config.yaml
num_hidden_layers: 8
hidden_size: 640
num_attention_heads: 10
num_key_value_heads: 1
head_dim: 64
intermediate_size: 2560
vocab_size: 8192
hidden_act: "geglu"
norm: "rmsnorm"
norm_place: "pre"
norm_eps: 1e-06
positions: "rope"
rope_theta: 20600.0
rope_fraction: 1.0
qk_norm: false
attn_scale: 0.125
bias: "none"
tie_word_embeddings: false
parallel_block: false
init: "uniform"
init_std_qkv: 0.0201
init_std_o: 0.0201
init_std_up: 0.0201
init_std_down: 0.0
optimizer: "adamw"
learning_rate: 0.000803
beta1: 0.9
beta2: 0.98
weight_decay: 0.3
lr_head: 0.00795
warmup_steps: 348
schedule: "wsd"
decay_fraction: 0.78
decay_shape: "linear"
final_lr_fraction: 0.02
batch_tokens: [131072, 262144]
max_seq_len: 512
doc_mask: true
train_tokens: 1690000000
max_steps: 9084
dataset: "wikipedia_en"
MLP neurons of a small language model. Each row is named by its layer, matrix (gate and up: input weights) and neuron, and shows model dimensions 160-255. Each number is 500 + 25 x the weight over its row's rms, rounded and kept within 0 to 999. Numbers have three digits each. A neuron's up and down rows have the sign that makes its largest values positive.
After each neuron's rows, "fires on" lists the tokens most often at its 100 highest values on Wikipedia text that the model never trained on. A number after a token or word is its count.

L2.gate691:527487507502500517487485552489482495440513529552485493472486529512501513475548471493448506524467515520516491519494570486489520500517539524434462510504537510480504516493456498494500479493483459507509503514494492503484479570498505496538438474496503472495494489479474484482533504466479500493
L2.up691:497526467529450532478490485516503483499520549451477503509531483537497509504509500481480571480515485499462502495515488516488499475520495471532520512512502483490479488540516467510534447476478515539504473482462507468537468501483506498563504475462507498484512526509527486530530469533540460461
fires on: "AR" 25, "AL" 9, "i" 8, "; D" 7, "z" 7

L2.gate2193:517478484515513503511462477550508509450540478508491491479505470484496466501505491535524514511466510500458504504528550481463517510514492452493515536524516497464491488512486539541537501504540483506527519563503490504501511512468514518463504487491508519491497518476496448505466507522531511440
L2.up2193:533475498552498503514463484502487483435465487510485476481477500503509515507499469542500506491473552498473508504535551468471520531530513477497518501444532511467474475533494558518518500509513483556489574522522472514467506493502464515496528480498529512487502517435513445454462512508541541488
fires on: " un" 13, "\n" 11, " this" 9, " veh" 7, " This" 5, " \"" 5

L2.gate2251:511469524533517492498473520538499480480527519490480466508519515498523501485529501461503501506528492484507493511508479498533484517509477495454488531550501455517484510496470477490561488505537460530516479492489489513520519500468532511519482478496509523484476501493522504466476514589511511464
L2.up2251:491532496559499482523476502484521497526502523505472515504479520463524499501511460510503492449468512502469495459492480515512505512483480501494490493491488491488466477496525522487493474483484512511510481556461440576520490470510507487519474503447491500430516508452553500520481462494512476480
fires on: " high" 19, " mid" 12, " front" 9, " close" 7, " strong" 6, " middle" 4

L2.gate2075:478538500515482489523495542491502465511512531528514511484526480501465527478506481478517510559509524523461517517496522465539491474502484521499525467534491493499481474484476502527488484512506548493486480489495519515523493513506458478512499519458468503425510509493540509526501496493489468507
L2.up2075:475485570451499521492523534490534477459499509499531487485520504529469541455510493483530520512484512522543532484537516502496522499454503480558494466504554510507514508470555525501510527511511479479484474480457509546442501520507479454461533530422464524477513495475513511499513478468562478496
fires on: "af" 19, " Fred" 12, "if" 11, "uf" 7, "- F" 7, " fav" 6

L2.gate898:486458503506459520485501463502497494522516502492525547515507514441503481510521519525487500507509529495490469501494543474501533458502551503501500463497493505483506563513484512481456487469540498528547487498495495489517496527541506464519463520523496504486505526498456532488491477494551503515
L2.up898:501448460540479471496502509473484517492465477481508538530523457490497478485529514502533514525466523507504481491500510505505531492512491473474539462440468513484480472536514522477470447491475475517484508515493495514514471517499472454548480492512469498548495525469524494477508462527532538528
fires on: "\n\n" 34, ":" 6, " until" 5, " A" 5

L2.gate1704:517511498496506456525481518496472502496515516502504499488548486487463494522508539489519477528482494484491507496526460529503499451496520540502499537515469514499530445485515497497520526497503488497523475530501507488487475470479509521510486498469488518491490486548567454508519446522523479502
L2.up1704:468489476498463494555475470523472461492514493476457534538540475488491497488491495498500496507514485529476494493507487500481507508476511506491484501485499501481548444474525527524517533481466457551471510532489465497525504496478460461510514517481518535479503482499514471480494470492529486484
fires on: " |  |  |  |" 28, " |  |  |" 23, "% |" 13, " | Apps | Goals" 13, " |  |  | " 9, " |  |" 5

L2.gate1714:509531443521499487543474482484451459487524537546477485534515493505493455516503491546556503509503460502510491495463524526474512513505473471519522486507472520454521497486477517483528522459512495513497480503507512520517483476512538501529457520520532512521489514467520509503468484527490495522
L2.up1714:530492528505483536543505513509466475522500488538497515475498505502514538508470498489489467500514505515474462517489475481466554454541495525504494450506446493507489550483508512517521534463503509515530507525543528499470524455521509483506502503483444485503475513468473495527533528539532476483
fires on: " dem" 16, " rem" 16, " Dem" 7, " disc" 5, " com" 5, " who" 5

L2.gate1343:542519526460459498500480522501521451485522535461538476494479522501505519512494460485560453480491499479509496462500467469520514499498460512500553500498520449486510489521551500464528511532512494506484438500507483465553506520554511491518516482500482503452518527504484493518426495523490499500
L2.up1343:473508500514503453476449529533530470529518500517538493516494431490497512529534474470504512555503510495546495494497472508508494433501505497497480522509520523510544479540492480500499538532516487474502469535496553484488533505510497476516518515523509577508508531507506496532520490488464515522
fires on: " E" 25, ", E" 13, "-E" 12, " | E" 9, "-e" 8

L2.gate482:517544492525470504514492487513528462492529488556524550517510546517535486501560495523517481515476513424476494512534511467508470514492505458496544476523491503455499471474493514490468476459503504476542518478514528485531497496482534520495495518513504468496501480464508515495520490444460496526
L2.up482:498484491504567513547474507534543454526490474489507438516502546521502531503503525531559500533476492498485477520506464469478484481467433546517490523506473466525481480492487476467501484536493490509497458500502508520520549470473492556497503488542434486518462540468529556482533464491450520517
fires on: "–" 39, "th" 20, " First" 7, "K" 5

L2.gate206:519537521483479510503476521500537478463498529507486495508491491495492480472499527523512511472494498495470472518480483528499478510495493472514487515511468473497490496485477481504537534473506414551557510530530481482501493531507466481442517480473476511499477499491491477511472474483492505522
L2.up206:450471468497483507542498511470511499514510545506492490464485482493482478505457496487521482528501517478514524553490469538476496524523522450521508491474485501507487502488504498498517505506466490517485505555522529496491493525503475490490540480469532508451497522486494460525481516506520533503
fires on: "\n\n" 66, "\n" 13

L2.gate712:532520500495498489510445519501526510492546505522490492524519512498499519515494514508517504480529466483467486462488520521516478509496482431510532458515479464460508468498477494473497498510529475496543499512537553500526493424547514519507508486488502488490497469465498482527482481505466512489
L2.up712:497497477503518512500535525492518483513505514511528503445532505482529472496491525485531493458461491490537477463496480527490493478491525500505521509474512518517528485511497469465527501479497489484538482487458483531519484483518498481443486503471540486454492504481487483521494500483486505536
fires on: "\n" 23, "\n\n" 12, "=" 10, " | T" 5

L2.gate1611:517500491532500482471479463500515508489537500480508492501525500466526493478523503472446455500439450533461499448480500499511516495498492493530539480513503466479513461473497585486500494492503523530488479530515520514531524483546472489460487483508508459485492473503505487481478512457483483541
L2.up1611:530517483483455530536504522514520502511512521515515551534492537472501514530517502499512480507470521513517448484504492513503507527523490506466463497505519515466512532469503498500530508444520477523506492474493521512500531495468477452460476503516532538469475475439492465523522434508467533496
fires on: " $" 29, "$" 9, " we" 8, " £" 6, " We" 4

L2.gate2285:532508491501522510495545518446490536495527494490471495517479502524500514497479514532466503453496510507497504486486490467490521501501456517500509497528490524488499506491483521508515469429491510527518510512488476569474483529513541477503503480469505467491551513467530504496432540449509483501
L2.up2285:455491494523506509528512489489548551533513503535522529509501521513515483462525492522518472498520490520472471463455485495496496457469506501466466534502450500489495517523466497495530546532519497503492524529491473497538487482451521481479492489495520501492489495502472555525517470520497518533
fires on: "\n\n" 24, "2" 11, " Build" 7, " bas" 6, " Bas" 5

L2.gate1478:604466545499526465478473521506510447461548519536524474514473522530511468507528467519537511518509526522447512499445490491485452494492455510523503497545497462498487496481474500522520485488546481489529474511483520474487509495521441444476497459460470482486453506528504475509521479522463490503
L2.up1478:546470554478563480482540478498517432527507517522506462483476521481511495481513473557546493511481531483450477508454475497488506512499454535508539505503520476510496511471483482529505477519555462481489465470501524448500552490526489473527512494507512496504487550519497513488502492522486521494
fires on: "–" 44, "-" 17, " University of" 11, " University" 6, " at the University of" 4, " Indian" 4

L2.gate1874:523520540548469483490481509509488464457506503515514520516523478507536468523513521490452548437505501481507491462485496481543507478515502458489520468505510464518451474507488524503478493563502501503460469489505491500494460534509489520521440498508518478486498493497523493494484511520492469504
L2.up1874:520516484506560483525524502508466486528493493494522535492476462475502504548501518543505459529488470507505545525473500472460479525509520493526529496468526491547523494527515509510518463512451496477505503476499507474485494541527451504540531498498504521533513550470507518502519511504536510459
fires on: " from " 18, " on " 16, "==" 12, "ronze" 7, " early " 4, " early" 4

L2.gate2319:497536489534496478484539515495521520447514482484503513509498511553505517518506486499510505505493581489490482538507521453458524537543520525482494488528512457485506465513435454494444446475521496484520483503458517497540524509484519501460504491531511479496487449482490483483555469467483492540
L2.up2319:480482473497487445495474498531510510455494499524547511525521522535461463506511554520518517506485490506473509486503455445535508494493455483499494519500493487511515529486504498508503500481454514501485485533451499454511477474493500454492479523483465485440520486549448506491538513499510534513
fires on: " career" 23, "2" 9, ":" 8, "1" 7, ");" 5

L2.gate1232:459551506492517489474473467509484474495525500481473511539514521492483510509514512477540532479484518487466532514480527513462510485509517549549487546496516507494526496511491494492488529503480503485519461502488530490463468534554494517483547460485518522463504496526496456539468515528540449516
L2.up1232:469521498521510491474487476542495514515513459511472491565514512506486504510492505464514536486508468491468488523518516524466495474515518509562498508478528505499494513499475485493507539487493493469542467524486471493454429530489535518475557477472518512485537494549455466496496523492533459496
fires on: " br" 26, " str" 15, " Br" 14, "str" 9, " Dr" 9, "br" 8

L2.gate100:497473513523510491492457488523518480496522516508497495521505546519491511483532511466541526519457451497481531516517500514466500507529495509508460491514519445507464534525500452503475506508541508461486464522512449507493458551515533481517459479454481523486472508490509473499513506505485477467
L2.up100:487502534431490512499492472489508534512502503514513513508526466548475531541511478523474476553463526519511479480474504475469496455498491531479527522468549456482502485533532549536494460514478552508489472469504504512460469514526525492514493468517493513510514549481495500491495511525524502496
fires on: " ins" 18, " Ros" 13, " (s" 7, "ros" 6, " conc" 6, "ios" 5

L2.gate748:525505518499477482449472499527546515482517552496459458505492502493500493508476467473508496521506542540466503546503529472489507476511517531455489541534532479474467526527487518487540451456481496515500507505479488506532501502487522493495506488507497503488494454539490457502523482466497485486
L2.up748:486514446498514539530491523506504501464498515513515529484489485516486477475510528519503502473502520554482489495485486549498490510526500506512543461486537499507482479496493506514467476483533475510530531501466521503530527521519489465505455519438486522483516515506531490494506461502496512483
fires on: ":" 40, " " 13, " | " 11, "1" 8, " |  | " 5

L2.gate2527:531478443509472453511453511533500465492529521527543511524517500478483503485518525496493484499499504492468510526459503504556495497468465487521526516505508496462514531517515507532507533513559521483497489534479477533519519485471492486495511498501489507490497441472496477550455520477515477545
L2.up2527:538550483463466511499482500523499463491492450498522480478504517500449493479470458473467534510483451497480463517480506488519483518495512511603488515490524527513482489475474483484460479518496518487533471504452461501528498502477488540528528494521529508542468480467459523458467490506478478471
fires on: " | " 37, " al" 6, " J" 4, ") | " 4

L2.gate357:517488477514492488497507492499504492470531470518497535483471469511509480497477491541479470546493473525522453494494498514481490511468490448519496506536494449530492496516503525505456498482513517493525495488497482510484499485511546480465478518494481473493541477471561503510490498409474451483
L2.up357:486501510552463517452542491493488558547484485554474518497511499458503507525536522485493494550483476546494503529484534519488498470506482497445474513489486489524538502440459490482496531487433529483505522517529494488505480509544474504458456523499531469506526494487493526527502443503503485480
fires on: "\n\n" 50, "===" 11, "." 9, "ales" 4

L2.gate935:501492474519491514517486467517524539483532542510536499538494505512501557513505510512532499481470437460503481528551481500523504469501523485529490475521462477514518477490478489453502508511532502473480522492524550488501506456476463453529457548535455516473512473520489468501534489522511543491
L2.up935:558465512497542456560519487494510500493507516514502513508489505512506488511482545485476540433461479476555456493502518524484527438474498503520463497524516558516557496499531562465498531496499515507493512473500526467515511531530453509491478488537505517502504492514501451441484496500487512509
fires on: " |  |  |" 13, " |" 11, " |  |  | " 9, " rank" 7, "|  |" 5, "i |" 5

L2.gate1164:529482492496517518466464482519495505514541506445458478463509478502474503477508564503430525529486470502500545505465502509518503478517498466506472450553485466486503510522492453538508507495537490484470554505474480457501492485486526516520498451509465514523475488485537493499532516504473521477
L2.up1164:492509498496504526507484504493492466502498502544533480494527503493524479469496478512498477551532498501529471481528531519500482553530486496521511499474586479542519451509511492508509488519479530528467493504526498493519512503506479492534492499506489477537476496513470502513513488544457487496
fires on: "-" 16, "H" 13, " express" 6, " rece" 6, "pt" 6, " activity" 5

L2.gate538:524501453482520501528477527531498485471498503475464493483547484466516487508469497486473521510470472545457498480477475498485470476526481482485473500532469464499544485497421467496552491533506531488496517520501510448529482507468481540481474449464499536500505501492512511526525502478539486503
L2.up538:484524528492517507511531498543500462487505533478492521525523516452493498511474495520489543479501514503513462467484500422492469498503509523503506476521504454477469517499476521514483486532500482489503505482495485489470512525492501487514492499519481540509476432499521527503500540497527502485
fires on: "." 73, " According to" 7, " due to" 4

L2.gate532:501495476504531495497460541530481488493520479547489501470553514482501553523505492508510535477502465487505432469482537540497510528530426471505495470492515465494475462486463513475490531515512508501491494464502510508472501483476518460511479487502494457478462490520498493548510474435490498488
L2.up532:492465458517533479505490493542532512505535496510519492508518529465499487510504443514487481474514504475523469491487548488463540494516470493454468508502503477483549499509515531527454479517506509529490472535484533475491504443479487463496500466538501486485541468556512462478474540533500456500
fires on: "% | " 23, "\n" 18, "." 14, "s." 5

L2.gate828:485487492515502509505429506515463508481516466459534481542525520480482485511503459504467485499521472497488485490470486535515481472500443485490521481514514486466539497511514522524508458519518480502495484520466519474531453490487541517508466469466539498507452484515509465518497477585496519542
L2.up828:507479525537474497521483521474536519479496489484460474497492497481473511525520485522512516513465504554472517522519498507478540483529490521480470519539476483539524500524519487462529509541519533496521463471534468475466515499461473489482500529518471497511514510469484519523494477493479504481
fires on: " h" 30, " H" 10, "-h" 8, "==" 7

L2.gate275:499464444526533507465494505497487518506526531470502470492495462466532487499513529478479514498483479510486499443501532519478525458522469439534526448506493535486453528522460507518528517503481519462514513480469528488467505510478489477473458501487477502512485486522532493448507508490509471531
L2.up275:488487514490516517488504475482474515509510558509487537505493465517504518497472520469515465474501480484459503520480513541563537511469476476481457480500495541497488473514528475447492487524496546529472501537533493477495512494509487532496490542485513505506503487513488503493487541508519510506
fires on: "\n" 29, "\n\n" 6, "ik" 6, "at" 5, " film" 4

L2.gate2099:458467522501469504472472528517475504479520482522472504534562448514516500570476461458452523498480474497490510465503505508524517500474484509457480549508487444535496488482536545504528500462503498557503500503494494505487492488508493486482484500494499489460461479464486515503490489544505472497
L2.up2099:530488485513485518520490477469562495535487492482473522514519504437493547499504512503529502479494499515507508528510531517523547533509483498493508468504506523528463482502493457542473443498483514432521475527480503505521503511493523481532492506514525531455483547558488479466502548462469465556
fires on: " Z" 17, "Z" 12, " aircraft" 9, "- Z" 8, " field" 7, "- B" 7

L2.gate1310:461483487497516510507484519549496509454526527515513492499479487449513495472497480514490508530488535545521515526505513507528459502535493476477510468539525501455498483499516448557490525528475468503505502492475466457517478503477512526531482466511467524486464517462525503518498485480506506508
L2.up1310:539449496500504552532473518484481468484503512526513477475544538489476473492479515483454487512529493497530498501475514540490509505517507509472493508505547525494506508526467525512500473508503532491500484501502482491470510495499486455532518504502517504515509472518520470553493488515474547501
fires on: "ene" 15, ";" 14, " express" 11, " activity" 5, " G" 5, "or" 5

L2.gate1653:507522496509512526524487487511505536514504474500503483527528541484503545520467529483504531524495500532502492489496487491500461503515523504536466464510531443502514501525478503495479537462512513540526498509469497514502542437522489487487490523507478482496464482498518508513488477567491544510
L2.up1653:518517537498518511492468489538460536529508497472481506533494507497514549488505487497499463456517519498508523504507482530519487456516487494506448452500554490522512499422552512482551514503513504489489487468500496526471511478522526509459506517464472514489488502488473473469498540512512478486
fires on: "==" 17, "\n\n" 12, " the" 9, " ==" 9, " ===" 7, "===" 7

L2.gate1762:514469447491484540476470488500514494446506528489505546508538507511479496469459503509481510500484499492493502496524498510480524502490436458516519517518541486484531479496496500528464470481517512511502538488494483492539476486467491455486482531485496501540457481472505517504511503468512522531
L2.up1762:511497460473493523494461495499512471448492538466475480538556488512500492498505462531527500498512470506462497502472475516475505477493473469492522501512502495492522507478447500489496506486540477504522556468504499486531489502481489496474468546485479515553437501490543500482529477496486569478
fires on: "–" 22, "2" 15, ", he" 12, "." 10, "\n\n" 7, " / " 5

L2.gate2182:447508534501511495460495493491519454513515502541547479477519447510469544530464463549504489475518529502536531512437511511509531453449513532494500504498516481527495497482508497492493518506473488522521483513461480525447526523500463472440511491503522494443475460517468529500487477519500457525
L2.up2182:527483492450507522458488502479519544462522541504451462473504521499510537553470461508480491536483497526528508496492492510494492459543512507499494503525457502487508446495442477507501503478468534476489531496531484534488423477540511535516458503497537487468494532473491508500508492502447510465
fires on: " Z" 22, "Z" 12, " home" 8, "- Z" 6, " store" 4

L2.gate31:488497517512500484524508479497504469540525522503540490486550551478514510509516506525534484486508505506500509492494474506444498498504486487478497480479451498492533457503476523491523448474582491506502507512485510484474494505477510507540490448473504485438506540499469500517485482491514485509
L2.up31:540513496490477544503540411533500469552515503507527486542516492483532480482502443495498528508465484547481510501510459463485487493477494474518494453495475490530549472495494518470553437505480442500503511489506574509493478501554531491519482469473498526515515560458514494516565463496506496475
fires on: " un" 55, " Un" 21, "Un" 6, " pre" 4

L2.gate1271:514498519528561502507516516542512496503530448538510466523532480463484461487512511478469504504460490538474527493507474476479486532507499535480485573495428475493512485558474510473520484511493518512474490476498529528514540494520496483517452475473521503518506509512520487510492470537458511506
L2.up1271:522542502480544514473528468527536513535518465509502455496510475515517480499475478545482458476481484498458482497494474505481476488529494471475480518492471499514482529532449502491530458500484491539514478493515489517529515553509531518481497483455488463500514483512505463484558479504507504477
fires on: " un" 50, " Un" 14, " news" 7, "Un" 6, " counter" 5, " street" 4

L2.gate82:538545505521473477489536513481501524511520519539497541481541482479523517520585504485484489496478488507510467470526479524480500500517495475479467451529520539490484484514522535508467494503516509459461493507533502509505498484473463496466451467529498552456487499507473501471532519454498444518
L2.up82:535512479502505512488461463527478463472512551496506508542525511533504481511523490471503485469478534504440525513493472476488480527500449475527520520492458504511523512512523536464528516501530457516461485516515502444478485519504516489525507499453502510482481487507452462497443521502493496493
fires on: " Mad" 17, " Mor" 10, " sm" 8, " mon" 8, " Kn" 8, " Mon" 8

L2.gate404:519501525492508507492463497512512482495514534501510464510533468508483496521479535497508484500491495497499535493505493487479487424498524487470476480524483483505521482514461490481516503484479554504505511502574484485495469516505523549476438488494497550537477482506503509527497514469511505485
L2.up404:486452524497454497472503511507514479479492517509517479508498455495506469505514485498444483500496525467505476480420493479527491548479523530513512484492508540528494501560461536515521475472506491504499501520446515494515502482482517488551499507534510526421503517510509476519465539490501465495
fires on: " round" 17, " positions" 11, " stars" 9, "ats" 6, ": J" 5, " track" 4

L2.gate1227:540489477492476510521487477513517513451546479490518477497491518524519527438509504531433506504459478488529462487514549531508538508545524471458472534514544474469468505495497496510522523505507480503478500544470504527499499537484518496503429499489503504530514493461445554476508498485506468521
L2.up1227:499491472462455493533515519571525494476508511544501489545528486447485473516523504497512498530528519543503514504473500547486487567501507484505488498513479527465504499495522535569535502533517552499529503514488492496486475519517514535493513492489494494445535500493515520476503473503475533458
fires on: "AR" 32, "OC" 9, "; D" 5, "ury" 4, "==" 4

L2.gate675:498519532489486482493471505542504504504484520498518486502515526540490532506500494496481498506451497549459485486467463460493513497477515489473534528470502454496486495534518566496511460463512489491478546549495520491481459482532489530472475489506517510497512486511498498530462545520503454497
L2.up675:514522505516511536488486493521496453507518527483519523535518543495505528487491530543494477528503517456493492477484530468436513491506496523532503537487536518462493477515530503478493481506513485522535468477466489468433493470496536508494491508500521504513511484529541482531532490464502527509
fires on: " Gl" 31, " gl" 11, " Fl" 7, "stra" 7, " fl" 6

L2.gate2408:507479521519483516479459513471530540492502507525521502478509559503524520523536503499454526535473515553505497519540447486507482498513487472512473519513531496517499537564484537523496503512516488504493506530507511463487487515511548518529469517520519501504536493517483449433528536517499525504
L2.up2408:505521493512531542543532490517535507505502517513504488515501504507543495479500486500521498497516513547512498502515485460504498489480509464529472475518515466545518503535490477498489469472519504497499500509496490496466484494477475508478523480494458485494461511459476501525510497467550496485
fires on: " ===" 45, " ==" 13, "s==" 10, " career==" 7, "ography==" 5

L2.gate1586:458511504499495444511507505489505528465530502459521511532481492510508474533516515485507484476564557496478486523488493517508463482517479413557445464526496501438500489511487490513515519543515479520519475511505518481522515542483500506525491469444505482493453475481494521468509486505487493526
L2.up1586:508499546466534467536503495531492430503499534521503561530462522518500528517508482516511511467533500513498516455522515482510490452504483477486545523498489480534495523447490547436525518524495517482458500513517486462491470517481532485514494469502523500457508461509506479482502534500493492498
fires on: " wh" 16, " while" 8, " still" 8, " As" 7, "Wh" 6, "ron" 5

L2.gate1767:544529488518497457497479489508502515509542546506519497482539468443506476512558516516514449524521521490447494489496505523492505486487490476495524514497459523506484455503478492490492484479547464457500487485533519515542482504521511507469510470483486508519480534496522495502466491493528485498
L2.up1767:503531479483550529501526453472472517508507486476552570517493473496522496543505465511469448514485520481543544478510478518452513518512438501520510510508535524491502515479485521455511515515479539454473527470523512493493496477480473521475509468476506540540497518486526474506471521457528507476
fires on: "1" 17, " / " 16, "?" 7, "3" 7, "999" 6, " age" 4

L2.gate531:517505499487499524531493484527488501445514513486489488503464488521497484519465486556509512518499500498516498456441509499513547513486492498497506456525509455493483425513494544450443491487504521551513471519495528469494483505503494503493521497500494512517487485503480491470479533467481471488
L2.up531:505491475533546488500482507479486513476511496489494558546581487495491506511519489471514495532437534537467522512500518530477505481500477514486430487504487468422442473498473494512505480492483491493520502503499540473458482486495485498500499505534544486517474524504445530498521478493496504535
fires on: "." 53, "\n\n" 10, "e." 6, " season." 5, "a." 5, "s." 4

L2.gate1616:558496515467508519527509472480542535520497460491492504489520498499541508518437508480525480532469471508486449484478493506481481495513474515545538479507505490499469510494479526518466509503513490471503471500480475492493513525487492492515458481503478483485476491512509442503515465490498517485
L2.up1616:525512513511510508503513526485537488528514452451504521568519540500509507484495493494506487463504556511497512527503547537487537486457462527492475525490548478465531526523528500523519471503481541523510483533489545450469497530519495487497519522528488512536529506468503506486480476458490482492
fires on: "s." 23, "." 13, " –" 12, "a." 5

L2.gate519:489549482515527487526515451510501485508519487518512500545501493481506482490514476492511563483463488509507503463471477464510506474491498502518464467534487510490498475496517523508503527501486477499498529461501480492523467505531492461520543497487476493509513480495484485497479547522498479504
L2.up519:484499501514533487493473506483513482514512503488516498524486456461440538490538504471566519482450500494483489492530511482467502477505493510528499474507511499464492491465474472496465536511482512498552499533459518461479479489487542497511525505473540515516516496530518468491429514466503517537
fires on: " br" 37, " Br" 37, "br" 8, " fr" 7

L2.gate2306:505466502455518479513462495507540489472527506460499487525493477488474496452527462465495513529480460505484486513485535514492461497500487556469489461527427474496468486509480509481545516524522496528466507507444501528527516480491444505482434466495507555467488495479490522515480450483490508481
L2.up2306:516565508519522499502520481505518510476486504470455485514502487505475535488510518495491501498475482520494521522491488492486496520548481471472480514495478524490478497464516534488520515527551488437501520523456525501534488513510477512519524517479522518489547508497507495473481490517512466487
fires on: " o" 30, " pre" 14, "ales" 8, " females" 7

L2.gate613:470487495503481513517506489471519493521539482496534472522502507535491485488518457525521480469522520484487511464460476501463518532500511488525523519536479483487512473507523480476536460453470524521498503526471479521525490515486499504470499479490478472475524485497507504501522502545532469547
L2.up613:485487503509504486501534477494513534518512448491488522502469532538505497476557466504503520472498503473515517469515456490540522527480510480558526499533486477510499474490506469485525498436436499486522503493484481503503476524524516501466491498462479520503489511466526517478520494550503455552
fires on: " days" 17, " years" 9, " day" 7, " period" 7, " week" 6, " age" 6

L2.gate1365:496465481479519555510520520442488481519531474519493532507449512464491507506449491492480447508467528515528530437513492493430461533481486487498502521536494491511487517506512565519519487555528536552518427478549538527487507563486493505473513524518520476496514468441520554475503518498512509487
L2.up1365:511521506497478489514526520495500477521520511511517479470494498473522522532516494499459507506501468474473488513472452518485515491456481501495532483468513526535508485476464510513528499509494477471509494492505506502490528478509502510486497509441506458531500479515507527490534471491496491521
fires on: "–" 24, "\n" 17, " same" 10, " such" 7, "rest" 6, " star" 5

L2.gate2514:527463470514519561547469523489473523475515553445501483460491498510496478501473475441491506506501467488500481479490523509464517473495505493531557489523516455479427481468475488501462524483499510550501484562479518494447515461461513496447440516524485558518494460543481493488510528480508524483
L2.up2514:526457462508498510560476547495443530526513515468483482519524487482469508522517502453428504494538416525511497449500474509489470474530482464525492485516537468473468495515525545498499503518503514558481530479529512501467511475503484507497458521535491486518471522496500496500531511503466512527
fires on: "." 63, "\n" 15

L2.gate1824:484469479481473556515482463547521519459539512495533529514493544498500497454511499507489478474522515490489479487501511474510515533499475515543508516525511502486474510450493529517535507512507458485491480517480494511513502530518490511486516505471504490502494532480504476522487510451525451565
L2.up1824:538490516469469471529498483494503483470485493488509496521488487474510450487476503553475497514490511524465503536493496522482493506523499565526510527515517472504537466503531527507473462526510503501498474497453521480483535504544475522446486502461465470501483517550509474511540523501468481514
fires on: "1" 18, "j" 12, " place | " 10, " o" 6, "2" 5, " |  | " 4

L2.gate929:505510514455512469500508472479521486509541511541503514450463475499512490482506515510520504514477476453489516481485529485520501505517499509519495443505478495458525455542555493540523518508480497460515503494517493537469484479487526511493444478517489498519544504499490453498504463508508493515
L2.up929:509511528501510515469528535499514545493506504498523488503499483499499486510514512527497509499472503493498471490491497508499516500452497493484516502489489523484458521510484469459532521484495520491493503477473475521513500474471574520478488459503523564507497472494477481473503506499465503519
fires on: " Open" 12, " Championships" 12, " title" 8, " program" 8, "alleng" 5, " event" 5

L2.gate2557:504492480525499520514470548498499491498522556523456519410505514508473529492536461517540492542510501483502479511527504499509480496513551532498505491536477423470479495537518442497492533531490478497505494482531505501465464537497495490534488456528505556469493483531471514520542510510494456465
L2.up2557:483530444504498519530505505500466475473501497551488489510533463480497481476468504534516555458500535534521568517483488499483487524464508502535514511473522485537488532492529497500549526502530471515478509476460546473499521506517471523513518501492530489458504531547479463463502513500532529508
fires on: "rom" 24, "ham" 11, " tem" 10, "hem" 8

L2.gate684:517520514532481453491499498470514539498514510500510534479535485512517482471498511506474521513484522500484480500552489451498532501523471494525570511519482498491488469558485486470474499485480504485493492522507541494474486493477539581534466515518478508515490500487492494498512545469506491537
L2.up684:499501486451484527548482494533509545542483494514479512508505523498488509521469451487525469495535486494501476522495493505538486536548469509471501456523502490520516499479492511516503470499471458458467521459464454512446506480512536533548513506528484527535460513525480485511493556500506510467
fires on: "–" 34, "th" 10, "st" 7, "ost" 5, " rank" 4

L2.gate1806:534523478512486502525585534478530517447520545498500494492524490445513508461490512493499530519487480543502492464523498476521473554501514484498475524524493537489500495551496474497509541495523493491493487506511495496535491491469532483538491500481507533493481544503529510486441503498504509490
L2.up1806:518451538532495485489487490489508469496493493478508468509502419481533505534498530524578507540473544472454487490489505545499507430487549478499471481485505501509558473510478471453563539520525499525456546474514508487523478487519498516522524449552482511503510486540524519505505511535490519478
fires on: " E" 22, "ord" 11, " faced" 8, "é" 7, "===" 6, "em" 4

L2.gate1879:531489516508474487488523505501492524455518533548485500525488481521468531542486539441512500486516508491459483488474499481539555487533469526498505509493494466477523493506511532492525525531520483497535445499522522510534507464519519502449504493491496504505490474493502463491534495520511508491
L2.up1879:550461509493476502513463505473510482472523509496534435496534517493565470510494514475489518480507491486488464460513510494474511468522470463511530513519491477438493508500509540507478489500523497450497518514513524476565479454534541482518517501468492485516489522504532505521481465522549488524
fires on: "\n" 29, "=" 8, " children" 8, "-" 8, " born" 6, " son" 5

L2.gate2507:528477494474531526502487502526515478496525469503496480533504500488534505446471473487508497477514498505451509513505455486478514461465535495433466501508480505471485569519528530491508529515521454531482483524476480505468485471517476521495509483497476535519490452537528482486477499497506489524
L2.up2507:494453478474517519511479494527481531489498484492533505520498473476465532456514473503511537528467475519522490507513521495504502480504520522467515513487524539489529532499478480492495483565505508517581502505475524518523500516462496475544498480480513496503524484455459553497467508541525503467
fires on: " | " 44, "0" 10, " on " 6, ") | " 4, "ra" 4

L2.gate573:534498488514482498478475490495526490477531527497491539467522498500491451557465498511518504527490528466465453475451515505505505516523485476511522511519476482479488488525521541485516501465521457449515490528525495515545534483509519477516552526502509499507509506498515465501480480537453532513
L2.up573:485498471509549537486536499523522494478513519483436511520521501490430482524509503555500504481513478527496488464528541481542460483524471486500470496501493525474470488500499496492492478492497482456490502552527496481474509506503536461501506499457510463527547473517512507510506438503465550485
fires on: "Ch" 21, " Ch" 18, " And" 11, "- Ch" 9, " ch" 9, " | Ch" 8

L2.gate398:523507465483494480477537432505527524521505480496510507509519470533521496533501439525472490487471532502465562524468473492468510485469489498485497500499501495488542481528468524539510508522505479496485514478507515483496487514472502528487516504515484495511483486488555457450474497543479513505
L2.up398:534503504474508512501521519502504541512480490508520499502493516530484488470504494471502521476508494534541558465521503450511558521444555521510517517476498467506492521528506521518496486449503480502506545503480485518507455480491485491498523534494481475484500488503451500486514505517507533490
fires on: " years" 21, " days" 11, " this" 10, "2" 9, " month" 6, " these" 4